Part of a small language model's weights.
Architecture: rotary positions, capped logits.
MLP neurons of a small language model. Each row is named by its layer, matrix (gate and up: input weights; down: output weights) and neuron, and shows model dimensions 0-255. Each number is 500 + 25 x the weight over its row's rms, rounded and kept within 0 to 999. Numbers have three digits each. A neuron's up and down rows have the sign that makes its largest values positive.
After each neuron's rows, "fires in" lists the words (lower case) most often at its 100 highest values on Wikipedia text that the model never trained on.

L2.gate175:538533546493503553471492491511499472521477484458483533479530446472497494540485472472515501500472506522504521520490546509554450474547528433531479481511523528515520466487515500483445517504509503484547492526483471468517524529501539502505511519499488509506510506532490533530514473501522487496515501478476527450524510517494501489493495539505521480492477534506519458512490490533516476486505523503480474490484461507464475494497466505553510477489456535500506522480519470497509516542499473514504467475513508476495515474518475539512485502462452451520489476474467480488535550519481578508529493471519495482503492521537500447516501484484500552486509531508550468470460493503479522510510489474488512525475470493474502458499498476500484483515517471494540515464478467496491494561489469
L2.up175:505463457483474494502510508519540522473498478453495501501517495523547502490498495486495484469505520452498478490457542492495536461475451500514522503511518453533529492487465524536468516521496519512505488508507516517500482490529518533547503487550545527487524503506508570505510480525501522511510504494519492555489483511502505512491487530517535524502532511538514476452503514470486469475494522510491468492505481460513498449532508493537519466485510483525530461513516505496438488517497512497535436513478476480472483515494528508488434500486472536505543460490506476451492505506524519477487448483505474466484509499522525468491496548505484493452493505485526486492466486524473491523495507506552447502508517477539469501566489516496536476471524489522502540499463513510505491461507562
L2.down175:553519527536522514480511532475526496540485503444468499474514452505520493497485458454498470509500484553516481474547435488489453504479508528443536482530503493446487504490537474519496477544474496485509529514496484524512520503515503516446519509515494529523491462528527546510509484512492503501487527476442491506525525486524484465495494462536522495480489478483486508519532465550488482529503467545494478473488493483508490516482494560470493509501506516547507498502488519506557481548455516485469519507525502497446520479468467511515548497482500487523469482489510483503527496498540524513478504515538516494476466513508518482485531463500478488491503517506467475463517525527470489523495500513565527502463504500485490508469483529516463518503522499536499501557485537460497483480508478
fires in: "by", "as", "on", "to"

L2.gate462:508477476508472508524509503485506500544517535497522475516525535525521496495471514538513451481495477512502490494535522478525553444472489531541477479521489453539485436489533515450560442543526489525521474451490519524504497522516499510533464515494532513496532485531487525508509491484547503481493482508488512490512472502502477505516555513447484485466523500491553484485500503465475475451483524556481521514489531492497496490478513503483497482482486486513483500498542488470471530501451518495501520460516541495539479509477501479510515511549472517469514487517483505540502484469545502475527478537504459514496490510458505495560525484525478485530468489511501484498481500491485526514506486475479451484495519502499478512515516523527461501454497479486556466551501499496540542498516520
L2.up462:540500540544458483475500489536516481501458523501515504522527504499541485544491498533521511534447491516513521539537465479516514530502495514523473515502488448516476493504506520497506508505522508534514503549529536504564521485504479502510473545505540487502532447522518505505485534485541444523521488520488517485512471511457449473499504477481500472506476485481519521490480536522457525476490532489485485520513557535498548486489533514512547528496475485475487501532485521523475456509506520499497523523565498494468513498505504531506544490501541518487493485498461512516484484484470512494515470509505438474506479505479540556498483505520500480491530530512461486491524464488535533464506464463507493506480486507520540450511500507497445490518543477526540480536532477482496478502497497
L2.down462:489507466510502539510534470515542513479504528537536470495503580506501501494469538503541481507488493508522488499489471491507506484487512480514478515527514484492525494483495520478482489496504493469478521528547501467437488534514495515471491514488525505514515504510474518476489497504497529468520453518454460501508476501534505504502542481465499492533497507509471471486502437514471491520480513513476529522464485471559486476496523485489495513470524501481533477449487513473497516519477514524469490548559518517495494497503457502461488533464528450502548522529503487513522509520547529507524524550452450528478470504465517443555547532515501464482491487517519501487490484524520491534473504523521479502498487527464508486461503488505553503485462492501520456518525534523468459498522478
fires in: "new", "broadcast", "live", "broadcaster", "broadway"

L6.gate540:474524519508527527505498527519507516458485512495508461513505477486467519483489508499506498501502480523516445507515500520480502511497500506499517499546498494531492539560489502477530485472463439542476501471491539496469511532484544555516497503502542488470445470546477528491498539508487518524481497505499526555598481523487517486497503523492475506453546530522493482510460482543501460529525523454481498531471493547514526479510524505512489529495503484517500494484469494512475481438491528513454495503503500510517493488509501520519528490509495516480483509507475534522481532553518553478533503476490508494502466504485511489481464502511511523518498459501508499480477533487527457466494551506504518494561480518517493524514492474511502552515492533491500542499453467473464514442506510
L6.up540:461517485516549501437534485514476546507515512500486499483489477543492527521503506506503480490461483510540502521481470466549481494483474497469480535499496499500499511491514492458534476485436505564485506485477511493514495542521522522505477509482511513479448476478465503510513509530510526522490525508504531487510508498521484491473513471495521509462498483502540479503485498481516492478500551482524546452482499497438522516543551504511505534516465439529547467522501510478478502478474457546511529485502526501493521514479536496520485502539532506488496523505512493473487499495520506518501468453528472533487520451490550472515478498471470492502520503546455479436504495508535528529485492477447515526542509501449495455505496516486511490486487485474546501487513456516466538502508481
L6.down540:518529517461518552503567512510504485449505527500500464524528513496499523519492493509493473503531521510489544508480495472472494470459533481468438507488551521540468568478481523492495494527470506514525510506486481479482508508485463494456496516512508489515514471507452480509505482469516541514506489540494473461511489503487520473428507486493494495476511492498476497488530433540461536545501529488493529495483509498507518474502478529480474501512494444461451523533461492483540497501509544522553433497506481482495487508509468471500521532553507536497534476514493473530530500506534482479501539498479473500467522465487488509530480532513525476491505488487478477460528547491480485457458506541487521497498491522491502486509478510485500495533514468474512492486460468494481506472488509
fires in: "new", "united"

L2.gate184:499483465520525507473519551503535524546521545486486488517515532511454525446515481481505473465516497498528485492520448453487520470508550485491523531511448487498482490514451468532508518506509514502512523495500463522516458500476470509500502457469505452526520492476475455482474533525446435497498531517462531491499529491517525534486467484497506470516553510506512503527513502494534514505497522474520504500476497506501505510488535537508506502475502457516507512495517466539450467525462516533522546495526502501495496558485523519505536485508487480526485526506482479513445520532493498485514521505512513460504480518504519570507479487519492528490484513461494516504506463512497475530531485450513451574511475507517525506498476523505503494506512479491490491516524531454495496436508514
L2.up184:535495468502559500487519476489504531523465509546475497495485523491474492447497483486456556493503469474487532462484490472493490506470469467521526485509453535472511516498535505475532509506511500469513491488461538520498481482493512533513492472549477519514510515517464494523539456514476517536524497506486447501503529517509563490480493515466502492447549535517502551520483487467517479518502520514454463503496503492523495526504542563522500519517518482525522482498486481463506453502486476476463514510511474474514526486485461466522526487486481451475429551552527554500517533518505492510490481500506528512490482517501537506482502499535484518474514476487543482497489479524537466510518487483512521532490543474489489481486515486498480447481493514552495528505518524482514476509522498
L2.down184:504540523490476501512520522496503549451501512505490508473521516469492523453503494512476499471504555508489476527456477491481488443480534498479482493518501478521531568523508483486499525480489504476507522492502503521508480508498498499499513512486544462470512505539501497542478520509465520502469529518451486485466510493473491488508478487500535517492483499519512517480489501543485502510518463485464489499474529540527520502496510441499499490497510464485493548504523488490487496438547468482502473497500520500512513516528491524422488462487524492515475499491475485500500489476506543494536532526445424449535504460490541501467486498473520487482536503520488516510531494488512498498518552515497492574510480544515472497481508508493566533518441455490505461539488494493526546499501496
fires in: "that", "who", "which", "we", "welsh"

L2.gate614:450496467452521524505517497475510514493542512540486497505506503492498498478543451518502502511515485483478502488499521494507516493530482515532522460476512520534499497502550538514482515534497499467491494507493517520514501497517469492503538504515499497477501511506466518468465545544458499522446524462515486533483535472476492474503495477540532482460524480500527499539509490503497517488483497547489494529535502516447474484482525514502515492497483505570504538489516544502495468457523441494551520504546495521544491452511533504532521473475508519500477526538512527461515518519505473467461508535493468482556491485495519497492538461504505518466488503475509497481516462510494512508495492514509481491545470500488485526472509548496539448528549519522475528448513533501531556521541531
L2.up614:501527495500517493512519531559560533503500480486483503514478510494509490499481456524448552484482448527482517476493526517470492541477512508543521506492523501529483502473478531525545539494469486479474508459504536501497490497523482544474509543518512474461546499484504508515477500488532524456458472499480536524550488522483520513492524483501517498524513508490508474480512474511483493515455483503547477507572542477538438516446526517480515509535517468513524508524511494501479489500469453493514500478508472494505500475477483525511513458472518508496502495532470472516443438512506493477468446512468478494487528514521522526522514475495496522464512533487522533499521493508522490492485476535482495557469484531527481475525518478494508469507538522439512516502534517523494489490477503
L2.down614:513513475483511516498488552512482526494534465502493519486504466494497484536511505515494502510492491531526517475523483503514497464494467472513521477553513523515489519470554510466462524502449503557493546456490489540540500509532440522497500524534524517484509516510540492528469472523485478486494543502467498480493525520498499577485485481500506514478516539492485484542529501504538506438473527509503519500455491497480521516469503513492486522504557484507501505452455535446510537534486503488501526475486460480483534516523479539509513530483527554525465476497486514492476485539514506487498469476512487576484508530480493486554503503485498533498528499479482493523501522488505491476503469508552525525451499510487483484524464465506497488492464458507466532521510525536512509525526523
fires in: "as"

L2.gate417:478496478452502488492472484517495472534491497498480521496534514510505490542511509519511516503507495476495523519518532535537509442499463457507521506502549518499457507555493548542488527569509530486510490535455495526498504533475536499501497462482483482500441443494489532493455493516536520490537494465493512512524469520478454481450507518530522502468507471449485509533502472481495541514501501475475474515536446543490494501538458527476494519519525508514466504494532510443500471507483510480459530499484505514490520431499481487518476471532485470489485524498494501507514515535493494482483501530518479531489469467467466480505497512443575499494482506485472491494506501553488505476500525509485523479515477511515514505491465480515514498519509509507555512461479500480510523536529489
L2.up417:467501539558529529470525509545491484472551485488513491496489514511522516479538489506490508532487500519502506523465527528537500488481488500540485506500474507502531462498503490521533511484480491494519473444474518489473508522487485466508539488479511519458486482489456516484460482524479507478556507493489499525509504447509535482490496515516505510504466465472535523480486477485535474535547492470545482486495554504506492487472492504508484536490502500465514516494520521498517476562496506531528486483506537556530519482524475545462475504493493504526461545491501498549466473473447474452524565522532469519490496492538473484488502499489521494528520462540536565516454516462506466466512492499499507462523466520507528491480514496534510501550500523508516493493524492531477471498495477
L2.down417:499501470495463512489514511525550486541484458501516467526500525488508524510488516512506504472483483503555517499474484501498476533531513555461518553502517506537497475487493521525469523542476466472502524458527530426497521480502503511505492490527485519488456529566474545485430472541501477524522495484478527487484481472465490524479475469523520494475461462527474510500515476491490509534483504525517522474510515522507512523510487529505461503452500451492455477489493482525469559559530468443506466506497480517532517490476504485488463511532512522500488530499524507473532525484528538509494465509501533486490502508455505517525506515470501524516489490540515494541495500538500531514475479537493450468473492509494490504534513448500516518522497544494534479530480487487495481497510500
fires in: "goals", "going", "go", "leaves", "goal", "star"

L6.gate594:476505502513467495522499517499492552508535506493500509506527492474506518543470515512490529482490512513494505501513468522477500498543560498504501451523493514493487532501492500492463521518501500508481506496491470509512533443518511542487548509478495503554522501524485534543521494477521502523486527487498538494521558485467505557515521509460490520506520451435512457497483533492512511454521452445493516517492523492523476485510505488522505486468514461525534517499494532496441492531522493484531552474524513515478530491466491522524494485522484501517497488536447526537444513506476535482474477520585532536528515528520515489480505509487495500495532505526511485508514535504457537481493481503530516552421513475486531490509501497479518443514482486505474502520517499527473510495502496
L6.up594:543489543497535512522513508492512504486534502518463508477457473552495489505493490483511468553501529494447545525485521499480528509485493477491495459516500496481490497492575506474504481460499520544465517523515469500536484499558495453501519513498505526491516505501491477468515501508498503529506517491493504489525480493478500506504511516493489492492452539517527508529508480487474468480498469515513478499531474513552498497509520500455520459514560540510540488525479580514478465568532464500469484508536470467494509517540523526464510467473501501495473494466541520485537501517498518521537497487521452494497492502509482501485512511531500455451542486500510527463508453536491488508502516494521502499489484488517503509552475526474538507455515569514507489521501488510471482532553490
L6.down594:477461519500487511490488477444505541489501544504507522554502511455485489510543516502510472498492471502474500531544516501507538492517455522468507481503489471532484518476481515517507521513513480495478502501466475491515516500492524444502490467509528522488481499507465508519536537482522484500522523552520493514492502450510524500480549516544491492538507497512541498516484492467483525529508532491492550492443482538489491504519450483501568495471517484500496503483497480514446538474487498514498477550470517503469534514504482535525489446472561507477529475508498471499466540498476520512510526544484522512475469496489542494485520576548521532509460460491489486526516543512526477493510507498477519514484486478522466473466505468487478476540486484467506477468512490469455533509498511
fires in: "as", "born", "while", "since", "rukavina"

L2.gate643:463562525476496510507488514502476499522496459470538513500533490506504496509533475437503508489479493483509502548488492465460486508521460491518488499508499512488527513524499504543461484518490498480500512534471517556501543544503476491489496522524502503521492494475508489473512502465494524502527524523514491535495497491537513502504513484517493471480504486490515467478459445511482560538546465500509517500531556480493524555503508491492525468518549450537513548518469576485536497521493527493437476501508450493475528456494480492476448475504510494513449518481519448487502495517455466492515502468507535516473515501525478531486524506495488518573479517486492532473506530441492545481480517516492468503514498524521513536503482522467503519523522510503513541500493482505515513496503497
L2.up643:518532526527487495499481539475518466566518494526479464495470497529494517499467511509544501516509468463513515476507541499487445550483523489450484493518517516531502515531492536508500486483507503488458484491531573538531497525437455507471463529504500488521515487487544520489492508469481508495529497509519511492455513473545537496460541534517463452496520502523490479478493453482518535470484516495507526473497538525496480493517487498522472528525466515507492500533447462500526471495490519484513528534475520533439508523494494509483519481483507505554462482515487488462460461488502500526490502518475532510505449529513492515502516476484468463513505464499510523508548516515490496517454458529479459473506508517513487495492486475514545486484487536504473509547481494510460493483506522
L2.down643:468540480513527483516487498510497519499499515500510507522512518513487488515504472508569481524515498531538499557517483457529469488516499518487486515533484524484530491468503539491471519493463490516506480517523481531473489499444481482523487546493431522507513449553533497535485497455553508491475511464509477522511508503486514490508483516492504501464485454501454480494496490515501494512524482520523473499495545488427490476518500476496520503502488501464519483496497474473501459505548534500494442525527485484462523535508499518482519504478463521498466519485487495550505464511509501529505477499474490517504468512476498478485477514480482443486506496445471476464519516493422539454547508490492524533476508499482487522505501479464485453531485551487509469542542481485474496537502479
fires in: "months", "year", "career", "time", "country", "season"